MLP neurons of a small language model. Each row is named by its layer, matrix (up: input weights; down: output weights) and neuron, and shows model dimensions 464-591. Each number is 500 + 50 x the weight over its row's rms, rounded and kept within 0 to 999. Numbers have three digits each.
Before each neuron's rows, "fires on" lists the tokens most often at its 100 highest values on Wikipedia text that the model never trained on.

fires on: " |", " the", " it", " their", "===", "."
L3.up488:531521481444502482534510514511481698467503559546526511456511502532474471496524527419531489334554584504463553466486403515479563544522478522505500493485463565430545486429506401587435498532495627506446473473562482434456452455515452463367490544520425442413461562460529398524475535477405468495472434527450484542516494436576464636521564485536458503477478567457535495530546420487468479500499
L3.down488:543546557585553441502396486501497463418502542491496463572519446545430507472514497499514443566465517468698517435593452523606520529426546495469550557568546428531510459438483528481491573472453381487569536538585511402531506579516506506420441557534455528560441452522526536485476463474458457563560491433397497481507584505451495492509472522550412550472512583492491591360463511541515408504582

fires on: " a", " and", " his", " as", " to"
L3.up1572:454517483424503487522482527535512572474528572474543373550524598480514484526433495489547407483549525539469466550541517526532374447474535524489560448519480501443498496556499508538489460480481475528505550532537575533504637397470488501476470394551506496487472460425501562441454484517531420439487521457478511513492457484515611478473414459495503466565455404542415598495571508485477477534565
L3.down1572:470497563498453480512539448506516469435467464524469574523476488463553498502543457508479563410477440474492521467539506502531553530502429569445463527404460540498525549517483533520538453489539533561418470478473470460534428501566443558544573604552513407534442540524568544500473461533431560478517518478426576519463461482549543454568512472502527502516500430517501547579448504427473515446560

fires on: " (", ",", " and", " place", " Germany"
L3.up2174:513535421457581452445457524490581498476558584557428499511558406512445481558566486501422552499502523565497454443434498513533511537500432529441557487521500543471500490559400489557470462444527424482363522541488560549530532543527484531512532438509454547602556452572602461473491546529526511513566477453511505529538489471526450556562512485491472454509360506430507504492529452449459498482555
L3.down2174:467527446492542517565474551540401500554468494480457514437584457499605539475483508500536398483522487539528518497544512515482464485483498473531472538516565484506544430464479445551593419523470532508667474448532493476519492638496529518572519505607413443492415405518480546502572489510403563512501455585585489547544414497499471550508561511512500509432489456533565504435495524466490516523435

fires on: " |", ":", " —;", "\n ", "):", " 35"
L3.up1656:446560504461436492522414529487434561484571534486485509590469521425474480528476444545529493499523449368583523549401493484545603567532526611513479483552450519526526532498497438483442530436574517517527463538528542441524416499417475469468548540470521459595592492613441494499486465519545436496444546527459513513556520411572485503525561544485483557594520535538498519518508540556534517474550
L3.down1656:539542456494518437461548431403501497483466459490511490463471523521530481544465503514463403537504524518484440571477428510435463471449478532497470472535580458535534521473528512514496497478483458530529532553454559470558453463515493444565536441426520482486541441507526613477517513536482534450506465524581476484532497557541519534524494501516478465403521432596502488452512508559498490542539

fires on: "–", "-", " |", " ×"
L3.up1689:526539484470504455368513580526408427598558507508509501625491503478535544546472528497513424453467508453432443530524524542570452529533496447514634558574488469478483646531533499527527555514672461399526404500473447494458535383502390570559558479605542512499498502483526575569495526538478425448593511550460558468503515480473386464549487466397487520559512401525477449558523514545561514460542
L3.down1689:447418446531440522575436571485515479488486593548486527476548503477469518532587501482440460530526565493540428508485482389392547542540498459597488473501543517431505449462535571545421390459479482560531480566455461550478500515502560482590498491509526509455522507578579633528458572541441399446560516566455487483361487545629482492492477546545489441387611521442411515540543478527506466469510

fires on: " |", "'", ":", "."
L3.up1188:447508537515446422525500569420529476544597476563495554538432508510525456578481562548492530456417431476536491541455461484551534520506509592432532593503480416509439439378567437527409439400555445584547413462475552467491484461495433454520531537384539506549457532544506553573533532499529543498441527486510548451487515530421491478492495526471570460558457505369487561537400537454420470446440
L3.down1188:399518425530519458502549510426506540458474521455560454469594439493521495568505583492464484481491473549596400507551488448567507564563518546471462563527540463428384530515538506491518437499470422535593519530533551448519466555555463483443489615462499386461502503422555562539495543506466559452508487568458546524515453440478500485518593549459458460492567510464461462491492521520521509513525

fires on: ".", ":", " |"
L3.up1649:485468439546454523471470538539543573501495505484528448507510457468456447540577519564511502446620594398423496510482560517454563518430504527595474459576385604414456517473489533524513516498357519471576488525451556441470442521529515429498548554485559477621462529495497413500484457401621618470527487509350473443539505490558549617558515508481477551539566511489458547438439517511558431423471
L3.down1649:463419588508512478504524424410520506505446542449529517446482479393466421541473522462496591604504462456534519459563547556489519439500510497609507563525541434530435486473547538489563449526542433516493411448533434612461476522456544486499474463552528533487468458462474493479642517568518497480545503452430439443511536507560516480543508439471457550459472379522561493414534525536502537497598

fires on: " to", " |", " as", " and", ",", " from"
L3.up734:629574557507481397459492560523567419522587577397572473544440597567490491579464414506404441483473536548504490491550569573525520535468505465460510488506507559487474508574482455540550582500514502557579490535409530544550525572522475467423438458388562445444569467568492370512547425461495472519507495569520527481508574463494412470543560542527522549578433489553497494428534501470501506528446
L3.down734:529479565511514452573513401452473617443505512500512526501416577509524544552507539467503488505534539391504560585550462480490467468538455422488454486458421415559444434397461607418489507478513548423489455465485511497447413498463552457543459542548531459534520530438485422470482496501492436462529503499512555524476420597562557416473466498515564445440518463455487576510550504418454457504507

fires on: " |"
L3.up1601:484551469457511464498427523528529544498438506526414516444514594493543461503483523473410481495350560478434445541471513467557532420515485458486556467461530485474511388471511464481555489455442559572529436477504460538545531542464481504493516614474489592498521524443559479542460476528428530482433509473459511459525487497597502450458513565472559492542456545510507357423528531525519533476596
L3.down1601:532504508440561444494422465470473421567539495451585518465504487513569491527461488484488430474478484497519542543498486484450508513560569551448516423450509564543503523425518444457605482487507531528471487455487521552532448521482539511537480566591495503479413551478366518518501561458475475427463492493451464431577521514457473552458443453582556442544517437446444528383563433547475545511455

fires on: " |", "\n", "===", " that", " this", "|"
L3.up1724:418436461604520534542454507537498564523515489539580531553500562525483548479392504561462557523542556485468523455492470538473379508517413515491517459475532612440548591459515484477432543467566502483550490510445483505497475452567517420391455504469501540608470540396485587461491497501596550442488451556541511575557510511494430489581418475482539482521491445446491524426439423559560520546501
L3.down1724:586487579517489427432523501470427426450452577522423477540533502488490489505608491488487496553524478446574451520640442574539562581511528434525534590521519401546445496445479493508449474473446543441417466617475532545574584564424485461505570501475469490461547559569568498487507433463443535530557476500467486501426582499516533501443515475521573453463447475457511475515520611426468507517477

fires on: ",", " —", ";", "-", " known"
L3.up84:470478437490500522545568496486527488494482444519558512466519456436483474473563482494509479432541479513535532441515512497462515473479451442565414457552514434451500534503577511392506566548539489592521441515493493506393554485465500526537522528447501527395484637290487480528638511476528532577561475575499571487534497516482599536510535389454463462594499454521473481547499515538480567523491
L3.down84:433563477467570517428473510440410507573492543451459558596497531515541493507457540460493533511558448534425560518577485484394437560478394521510381536567538518542531445517476426551420357468500507506485478430549408574500508542472573474477506505588552460449535399615558526414462413569507517430521530526428494492515485385538558550405592482433521485469489495550589579501450601464493511414514

fires on: " in", " on", " to", " with", " 🔨"
L3.up1015:509520524505486544452563570549511568597489484476537510474546523510552513486557556547499420477528527498515531523424418533510499502450557545560461545514488508435510429504466489452458523523499416414451428443505502488566502471421580520440549393558412524465463515496471523519472582484489528531545516509531518563421537407513464480486493561519577418445501584528414476469486456416565493512524
L3.down1015:533450480640501439461501414540451459471510440540492506429493539515571497567391547447411504512435541504536495535561512489504498481543482486563435554569500457503484501462592480573539568509557469515508488465476565519430526488588519463476374490398584571458575437555394511521459420503586527492456496427485560468506596453511476553526459472516488410508486429421500447461495537398509464458533

fires on: ".", " of", " |"
L3.up1:431531557546496550498512531484530520404484448485454446559525494536525457547669382458493529482534478446475536620442530493493513604589513534514426498472486541560537519522485509450473471580531525471511488354464457516459510425623561564383438486546519484581513554455472481510446640484510474462435451452534480425462477435522499504546574391518565608453493524448508589472521455487512402542510
L3.down1:460514501449569525432534535350479433557477501531527549520465394493506484459535483499555499524485595530590553457481445527498526520400407543530548526438506507423467548494550502463521519561464545498531521598535519472587489499491479434501541532500489550505559497502550450558480520418489510437500517462554497526556507464372454559510499500545481549423500555501477434566508481395496448480427

fires on: "\n", " |", " following"
L3.up518:616591487518469571540473458429446561503436510408459578497457476497479535430389635471429464524484370450546499491491438453529491491523482612444503517440448505490503542551405511478500498483470504458564514487537600493466397537410597455495604460508543515490494434521523594535534579484636448424554450563556417542458473511481429493571445529470539498524494553496465550500507479455425518513523
L3.down518:487494505451504572520560548572492478395421516563446436520523512455540452522475482518535499528566498564604457496407572517487533508477454488501484367435490532519502515418464474541485538598501421599483500484445442471507496463540575488470538432475534603497588469496478481461460507525427524439489593422457424511482481403484531517543464492514459518415540460477527523497475519507495483507567

fires on: " |", " the", "|"
L3.up1643:605616544479471537502549569493474567524522519458462546513465572571460434498536403440452518564419508545430438582572517482447463460478487495532531560466482388471579450512576507422435564478410474547541613478422486512568469509434484446514505535494484429493534498514623457548527578477541487507500446529536426463409585489483437462493599495498509566505477566471427457496403543519477524520496
L3.down1643:470469450447591451468479472404493442476542418401447463446525561556611448567538520401464544423477489474513519525502514489470490578513537514573436484481544472444494483419491443481466502453465559520445555554422566483417447541502500511440425545518576460501451556468454519599447399496525514510537488606469514590537426579542551506454465486411490487433481382518509479532451507559475485562463

fires on: " and", " in", " which"
L3.up298:597572516497556484434527425367492553469518502578427555440519496502416565479557597589483510531525454479452519533408537462475486540488477538454528443530549483513465551571471533476410392492526441437585424494422467544522628534439436492473468484500401448460543507437495509528484512490521501429452559468535472493480551399480379529495528444483498560465476513525441441463513557479501478424489
L3.down298:513494520575373510481566495531522526470532469495440469556534495519477438420396469546489524475497520471476468492623429466568526478473494426539579511484536511452428503433511510478542554463496569481494477429510577322452517517516488432506459508497542524439434424527468541451498450467558550540474477497626563478517510633489485445497561593543509472552433537444469506495479529488476585491491

fires on: " of", " from", " as", "-", " |"
L3.up675:539489473534468535522539531494517398532625556489467495432436573489512523448560415494484531505474567572447418511506517493492532554516522498553436548412572540426378554507482452508436532520513547491465548487474459539507525528469451421465558540428410411517519529452470460545526480567432537550497449578544412547502483536367474489541458458541554553460531512481473556568522497497479496454487
L3.down675:400471487503481515643445540553515512392511553436476494509505520511500507497526520492474441579383418431534475478491509484458570480511562519542430498404572462450493478425586527565450573457497461478487522552493450501566451524593421422533515527462501484539439537425415512402396572448517530564524509419542460513466434496558479569560588460577522427487541524516525445466512539451549547493553

fires on: " North", " first", " north", " former", " south"
L3.up262:466582507603433486503475503461542507555535469557528527444471526530409556463545527469532403509465475492565471398454491486582495504433484453500537448537528495463493425421497449453511558510525573538515451484502635530411519617483476518471429510501547440558483483549431597511495573446446500602629496523449522530535354490412493544493449478545466540604523476492501620452406553524527504420525
L3.down262:460551500449521438561590482509487486541366515511452468518449561508634391512579489408501591527501471363525519471495544494470420619465468451525448513488591504569438530516527487528496479529524451497484508495445540347532525471481460452442488464573493453523565494544502538494503436554584550493540498522417568518407444449519489523545448555526516533473547556586533497468544553500556495464429

fires on: ",", " |", " in", " south", " north", " only"
L3.up660:487471512495518498415441500453537560498422471544544517489524605613490524564498552543472477441498475531494421487385487433475517428586438496537436396627376516505468457475504389525585524580492529567584522472450509430463494497527518535507449461467374526560418486454414475430625492609430544496482458495533520426500466550527500479441403591561457586468461428505484538444497591470458518540556
L3.down660:443527448467502500497527477450557515457508474481485491453434493412578464507511488434514547563507516524554537473493493499548434452503491462473437498543439433462485516503476522443486563512558454515450461502482467420358474504448495545540544469578483477461531383547421450450477576485500411464571520514434513499370524533502454427539537493476527482500471527584451525591485528456454501477389

fires on: "-", ".", " |", "–", " the"
L3.up1333:513459558481654515471488391581527610502439425542487470471434550445366534486548462471456589483507588460531455634468541546494449416481484544518482454474479582553506478514428522498480556547572516462489418482483452523522460529612501502479542491511438457444539489480492441455526534588532409478502496581552447447421507487463473583411541555554487529475529492474549473461464485536526414557470
L3.down1333:537467567529413473514590500541541376482547495474573430529494483478611395558513509457391524495520546517497481485573494455523491570509442474532448417586520576496551593532570570518533471469533455469533493598452509503475465556550490439511430444452539447470394474433504495401477458442466543485389597503511500468534530478592530513469432573551409507513494477542445527510523542474439491505353

fires on: " by", " and", " to", " (", " the"
L3.up2503:491461563482562392486493470469598499531570494444429470468508488391490567504563459474560524470540565471399493470533409540488486530515503534503410443473479580489432503564457433497473513477549475486465447486459470581567561585467517423486394523530510426551574467516534456469469558462547517523504529506496497533547450462496466312488406467552479513535500393506413493422466420549480511539484
L3.down2503:507458485616579580404508493574494506470413548470507556403501475576512537597505529438529486537492505492495464471529540558542407498574471458482517511503428523466468383454373467529465522524524479480546607513497461428481442478447511543464581572479439536437530582539464584422532540463509520535521412589467394632468472569529508526537427474506411449525421483568430534511527554430523564518458

fires on: " to", ":", " as", " of"
L3.up164:622512553433522488435497515496584475488497483518544480446445461471507408530488511520546471518467499518511509576621419580525453511385489508579573494489556399447441521546482461540564511530462414479529471542474488465477506528541408545584529439462567485588506371433483457451521435556492471536515498499477522457503546478360520512467472438419550524529433413519449604574422516542458496404503
L3.down164:479497474445574502506585524452520435487539455501489488559554583461587557535540537574456418457452465463484601502555574470527529482475486562459443493498533510554572587485507541505479437554534525531547460540545480459514436451555520555469471567549549514436567549449486501456476428458488518519576453567511495542482462502512475547517453457519389516505500562508546484477477516476485422570470

fires on: " to", " from", " through", " served", " By"
L3.up1736:677502542541475488535460526509485444448501518498538523536546495561554493477419534482528421456479387578518518485546518545492501546502448434488466535551440567527589516490581477492445479467531527519484520545465455488503500510524489600492523589584480436568470523396551522465576596564506439516503511547548503493503534445397475517482529481440481414570537497485426459493572476564479544485537
L3.down1736:438482430476514514453550524473479561507527389535451518505565613478405508509489558496495485514523570421480411483475488499496538572486538531496554456429477454544503542483413442479538497569446478537475498511512541504578472470451482551545481489499439503459569473459511529552453450523509473395485547513500548487440544492459530520575435471611478526569506431594493596468467469504546413420468

fires on: " of", "-", ":", ",", " ("
L3.up40:526530416423456600512617490467542515509492474498431454373399561538435476577513506533491475469553519506595452455482543430580491496374497470518508527452612497470548557528495504499538548574478496502512466510462439557533568450511476541514595513527510434508481506540472419513480439554474478488544526436477527495447511601491499482505490410457531481547529558405497545481526476512428471430485
L3.down40:524510479605551433486470524539434526493595475521514635503529500522559519469453517551393630503435471450466565532474425592444481502517424512449351521510458433514482563506547497567492514519492496556485510441540472465563447476540517532456468662481485544413509533481535502445599537474539486505487456492566542532467495408431531491508536445534455483509492473546540529499482537550465583427513

fires on: ":", " |", " can", " will", " to"
L3.up1584:563495537496511499534383606442434470542438491530453512470476502471418520545428476522545475619537484480568542433437504540490559520495522564556541524507437542467457502495524435553547477561536499641503479595458512516457420460535513452503544421302482541505421482551463435522577514461452449390515516490459524406474552444507477411430470419462511519489500486493538477430480463427526522525486
L3.down1584:492452501501456518451461451462558489418404480471540386425483399472519501465553472501591405532500509542555499490521424480548467519546465551461450449474571503519536556464415498554532567522539520447485550382450552509480546462604456456643469455428392516421513457488509518517519530533484443531474570526501428503470526441555458485663459487469509502482541544507547498454419600503531451417530

fires on: ",", " However", " and", "\n"
L3.up1226:486581538486574427481444524484511407520553521486536447504522463539464580508515403530467577496498515529461406471518458568512423544419498458570522529476457548545535462482443511624400527503541383567452492511548525540578440440533504479526488426543507548503465526473554543490514550512458530458462492488432502612543479367489567450456519640435531414536408503479423493485452503468465489549473
L3.down1226:488464463582500544521566512492545503524529466511583368476553507540414434533462503476438474493464491563482418444497466449594473453560557554527423569504500514433456537585549448476471534519518464469435423341489482506493612501560449430510397426507479524507504461442493508524537446489499480405466455576450554481426449539364549518482550497500505601516415389417470496466479575553527580533539

fires on: "-", "–"
L3.up1521:524537410463428459505515483412542503504589491467577492545450512484427494508495523481553535414524537422526481435485400472498459500494455463517444440577539473534435638474474537408443581520574454472570423552480484527392440465525468497500410485615505586583508591597433486418442530397549508444566528377428392500455497430422477506627464538473456443540552528567470545541480515402524471521506
L3.down1521:457554495508551532520430510507463501545451458568510350544442483499449559535493517495564464483494495543467573490505532476442518553450520511444599527421482551519573434433487518530396431364468445501479582441508478469418499495558551466485507530502545487497484487456544540464628581548510533500506536511487477603502473520514511437489539422575518467451577615523481417411573540522456469426500

fires on: " of", " to", " as", " with", "|"
L3.up2535:561488445446523510561447580519437499549471449486442504568483459453484526509447534611591525511521506453482585543389537477579446535437527572451505505489575516573494525501513541513530652513562522523534468492526418507535565528497525494439459419499498411453530529408546442500537473523386517584512394544606503458498477520445531431359530500481512555490545539493447511602572539448516492463462
L3.down2535:384460453438441486455577524426450520496515526515538476509443588493512466476476551473475543486492551498610491530544460474398522480523503483551487456384488447477534526557520504550434429488505520449499510510431477445532503445532462438474511555482526568545573540468440578492499456537547459490556439464471455508544493550501531507567483508475443556519482521485492585537624393481532488536487

fires on: ",", "-", " been"
L3.up2282:478594459501482523412394494447587503456517417447520545520505544516501473484511519456493615455532483465481410452521515468472390576493504477471442547540483426444535441503482625511456502505505553487503514485510486492523495492502549558547495480446464439540583593478470534393570503580538485479449496472458481427415459472436473573506472455484443504499451469410487494491540508432493547472565
L3.down2282:525493533580551572517523474586538386456498490531466480520529473523563457521470507523542448528496500518434489384470527450495505539408489448481568557521552533575512539401558496459518481538430515487525528492484449505490474523539532436491547503458562499472462342486525536553610463475456526407501476413492505519528600475591504433436416514482521490434481514508491506491518497564452443490510

fires on: "\n", ".", " |", " in"
L3.up1975:478525480451498484522468498408524548537487504551489479562472523492420513462473497486563557433462397419569523466443410506505479498541470472454520485486455522488591487548372541465496538534524473473571468529505524607457475503584536413533562507410487532436446450495514495510620506492461429434434531499489551473450545507461530504442519477467499516483490484469445504509537519609556531517501
L3.down1975:527577482462475426543482415505405423467458533517492394461524439523512576452567438494439476552530582509500596483484509464494433386436447508485519493496489438427509499493555553516505541537537526637486502503566465524503450467542467508473465486526471526525473456416497367498451461464526479510497599566481511560586512485535537519565446521464454453487511487488588427440457516474430563506462

fires on: " by", ":", " the", " in", " with", " to"
L3.up555:508440502506599492519467537479482546553506495530510484525475496563503480575447475521549444526532472568536492587460556462565479481525547450480525510553431511582498484561470564517431521444624531462524452535498587533485408465489479476549529402464507517497492556473524493465600546509504512495542566542530557488502421482486572550461378456555491487544526430547538533550460499443568508514477
L3.down555:521475565441494541506509535554461489493496514569499453464546512503382478467492543469422521462455563438537539429579556423433478489462523482558526548528520484447447562530471536594478456518492554492543494533471482520450505470523523467588498428544543508500382526536467483488541493576491515510524480547448479520494531407407544515521537430610391580420533476494569478452571474412514552427545

fires on: " to", " |", ")", ":", " ID", "-"
L3.up344:612477417453517430477531496496516567559502452497512543492491619477480486576495502476488483469557510440573475472424480602568504559579487516548510534584481550419408475537460591466458510516541491527555489526493515501508567404474469483499470603483406506487510525584473562530462542446554590520506632475488448542534486431554502500500517471480490550520573559468511429529487476487487535470554
L3.down344:423512503444504558462508483501527478577638487589415479485510529491544546478499497465485513553552506529494489518505522477474487523439541528538506481476512522463464439537500486563470452594529488544473526491472468538553544533434539468529505391580535416521565516550601539479547618551553490556540523520446451508458508566515510459492490444424505431446451473429433566518454399477484489504509

fires on: " |", ".", "–", ")", ","
L3.up1448:479429601463526480430447494502449553530565533485426430569514508534505485519620528585454415498435535467450576549519491513503535504494452552458485438572465503598462518479578606484472530529533548521563431460500500595497420425549572525471443577551501541496546562493488489488561519489561531507481571464476506414503566484509399594526520480493533494446502508568481556441544446538517364597514
L3.down1448:527562560492490449561382453449454496459490483505587451447570403436501449516534428507503575490391561441520508526467424479540572443510481482483480470478495532498442500547615502547530395481423465591486490492507590516513474491484478452465469511481473586489463504476483506533566537463431497574487377502478570566562518476493533495481469516478634538569459508554498513502445447608447533526673

fires on: " years", " as", " |", " As", " days", "h"
L3.up544:467482462438537552538490496444514445421529545530547420421442513544478399487447512490547526522468516441485481538475591552524437423477562564421535511530552554470512527507496437479452399474443488490538555554476510399371489527428428525508504561501470514432502553478545567483453479476599488519498495514510537500446454537500505483528530568391525538441472470460538438449486553591485419492528
L3.down544:479510474428460409511546411443468461488422498452562570478507536481466480386461555534395562533470469480385501488453502436527479480624503444474477503401491479531419433469508571523532400523547497519451608464472430544538496419453449386491470548496515516481517466418582477412530512473502466544447480527439488520546513453466474473479445473501526431481549522474533447393527518553458473534564

fires on: ",", ".", " and", ":"
L3.up2253:558511507559478452431489561433419563489583447475492543423505556491564426478576518645516536518558456519483596418506529525564540476517478552435518517490488498561504507430532551532491493442549556497495558503508596559469453582452571592418592486506484454608551480561513508526510566489523577484427468489438489499520425508540497546555597519456540425428442385521418458490553455468535529578495
L3.down2253:473471442571504562581505430562488414530518456483477460568516467545514501547484540515462481499501525467559421537547458526538420556525574412615517635490459548483489513496502548554512464561526407451482471527512513518414499504618495511506471478538495549439375495455462517540600493533492468508441462504519411532570450536401548495557462507423425513470483382510590526474443538507408479486568

fires on: " |", " \"", " the", "\n", "-", "=="
L3.up1382:523492492561541453464412499460428516458535442627478557568408563530501476584487522476518501633554433366428548450526537528531555449520505531502435472519544663503544519542492458436501558522526462488458527522439433457555534447581484543455544529405445470515466395544527471522525576501583354491458517464478456538499539579522419400479503454500481482475563430485466484496531534513583412495510
L3.down1382:552418439481544499525475451512417485475442554527488544474540571563466420536508468502494564505383448475526485492547540559412478425470487443471507523498431478522536535466451530523441489408536422507490439545450464599521415566468479564457635424488444424492496461478568441557535528537446542492507512431459502521506558480575506484530402504475487521511528468418493465476500480339437482545449

fires on: " |", ")", "\n", " Decision", " p"
L3.up1786:521624456522430484517512485411603619530519565530488468455459510507480575488518449536442459512475567625414497504418531479514544585538446449416574527537456441512523457500490527454518477516542432386525525469395480550484492511455480486554542558465539454479528564588586438532403584574482536544497561538497414554475513485436428544523430552578471516507497548489490420513474464503486575416500
L3.down1786:430425519466597572483588560534490510445553477436471520483512496466412457489543531400522564460424531484489493509464508549510429504511500579588421451458529484473502443474551634551448486492465560457475567489526461554496490456447410508498476512509500438513495450577525486644455439494514534519579485533452458444536431526526543418510484491480586392528400418463461584481547549431491483460540

fires on: ",", " of", " and", " with"
L3.up2506:519525497582509482493488578392469513441483498543553482531432541516611512536504532637454512485576510466399502509461614552431510481399519496488451445514421523506557479575417470503551467467545503556530553536539534569490569471425492546462562500511495442491577518520445478586587500497448459482462494370453550504539506544499396482450519485518564552398472545547434555463473578454497474485498
L3.down2506:535495556476561479488537503490427512514538562478467390505490485502518504500579541459646442544515528497485486451546471526490432530503509515519464421604487501545460550529579448468591591472426503545365471547543591450509427514507520410465477508447485526514525565557433568441492524470483485586526487482536508444561464552591580443437474593543498461523425513538515525552480530505504579476455

fires on: " and", "-", ",", " to"
L3.up1139:505487537491533461429489494593471612507411539517472487492472531461468598543520496499517565465537445462546534480552549454461482457552485445540501512543513530483552403493446498440396577459483426503469488537512498533546463464464487448427461463486491543554438471534428588514439505390413480505553484418610417536555451585455511474576489447469528479512588446531447535601571456425421446493607
L3.down1139:454478507479440423516531524508588457483520473537529466494433412481532466523596482506448522426510538585479554466521535478473580488505448478545604490441526477509506446523537484527478503511507523459538515476443503394553502463446484483509458507541499483441460476541479565583568480507525478542569427533472490529471374476436472513524474453515465406403460523500495439481502472457425427397517

fires on: " 0", "\n", " in", ")", " |", " for"
L3.up1157:466531477400413559555535553531497507637445481581525489484457559480457497482491431571496440462534493565562508470506511488550489470514503534488483508435435493553492525548570500594500562513494523523532469404440398520506450518524570454498574586388466477405473460623475561466579465519470520552531531466492525458532572535466519514522449530464511500561484524434531599540470476538530445369522
L3.down1157:515419510489577509477451461508491560472514514478513538483451506538472494453655483493450491598532405451506545546466521593542533489490510512452420477516419504383413486432478527582477493481577578502508529489550641457438465486477548467532474464391484539577569496520466566573422560493523475511465491490468519529556497456464569577526508486457504471420417389478565593451506581543463526560551

fires on: "\n", " as", " -", " an", " As"
L3.up758:510479515533561455495443468458505527461560501470514485506465496505506501505593533592430531421632441512477421522507386612533447474444532582453440483488514457335454514587540530490516473534508402476508504548420460363435523490472383562495506558523498472491449404443477447531592463457517513512551512629488400585497444575466564527534576521416531502595564540517533528447526531487460462589487
L3.down758:506563397503546538429630456578448501487508467525468568507521578516512500542503518527502547525466497546539497540543384450511472492517535587477500502463505497551455528511559514546548487529561528528556543444516463587484503578490454534493557492524422409499421475467472456420564532553451439519405509435410411580493509454457416578477570531421576579494479522532457606468385497457526477500564

fires on: " |", "–", ";", " to", " 7"
L3.up2216:557502470528575409495421530505557540537438485501579473511400465505470552490470469556501457459549513485465468440547485510489468523557461440468507397484465588511503452421526519532517480553497541537507503552470477578485500486541509461462447486413511444550472545535507518474498407465489475488430573579464536518573415463448508486432482501512547496537487457508565521541537497468469486576568
L3.down2216:503522422462495507516456475488591487492561569511543421441540525467435522498525504452485492500518482439419597570467470537557535444527523469484492445476534541534443478560470444472500451481403555553441492460539508555448490489481436428476481494535442573544541463500476568534579477516517413547517503552480483559515440549539522487540468451503521427405456533560478434534455470515494417567531

fires on: " by", " with", " through", " to", "'s"
L3.up798:541512461529465519568494519474519473381522501517501462440517488403543630511438411542498546469448458500466517545472533535477527486574493511452548522494424530485454467505585606555484507546479523474497513586467501582453483564519516518434501620474539485581536531496562457413611606522484570565560567533475530481500431415476534520455458576501526478493461473574490460526517497526480462542537
L3.down798:559443481458566360460481500518552506504511412507522480499453485575444523565492543550520507429535428499423491563533494522443520554538497526449521539550499569474502534519494465524542470509547487591539475499530518458496605489542468485461461527547465398501484479378470486463484483497499413500494563537518498480445579507393555488547429480496444473517447508429509552495516554470456509481552

fires on: ")", " to", " |", " by", "\n", "with"
L3.up771:541465581432459471436536511537538448519534536418431566498538446510514440470545494563643461449498449479573448555457436466489468537505458506391509481443459509509454501491485513460557544553400533501554450472376473557430560573449518481603528472596468589596494469499510485554517360427574491528562486589454487458500553470514524469489512453497478407481479469455508472549499416570462486625450
L3.down771:497443527476511461618554500464475433475428496600531449526589456501536483476501490446569391459425617461515533535468559425448493557517465452465464501527450502435533468442562555483495552465560379569523505459520490527520511539513469553558465534521476492548531515466534578398485493388564551428489435575541485508459527442503493598570513500531427519468483506464536546520577417492536539398493

fires on: " and", "-", "/", " or", ":"
L3.up221:538526437513424411504405494521622581487506524432458537458476483510556469590546583523508433443594463451508486502496526465576554588458543488542526494495540554611510492487405483559503534478472455484581459526482508500442436514519502501500495511376483511444478481539548426515523521590454473484540450454553520545556481530570526553424539466450425460515530492553475476532550615450582424491502
L3.down221:499556450477562547474460519478383488535550406543471594594450489524485457577476502474497496578497511535474576530484531499466484508490470545467473524542476513521438422428585525410499511456535476459487534500515453480426530453503523434536491535531447533473486495546519583476511565580476495420511495498446578489446524475456461526511448501499501430438535508505555564558569544524483530430452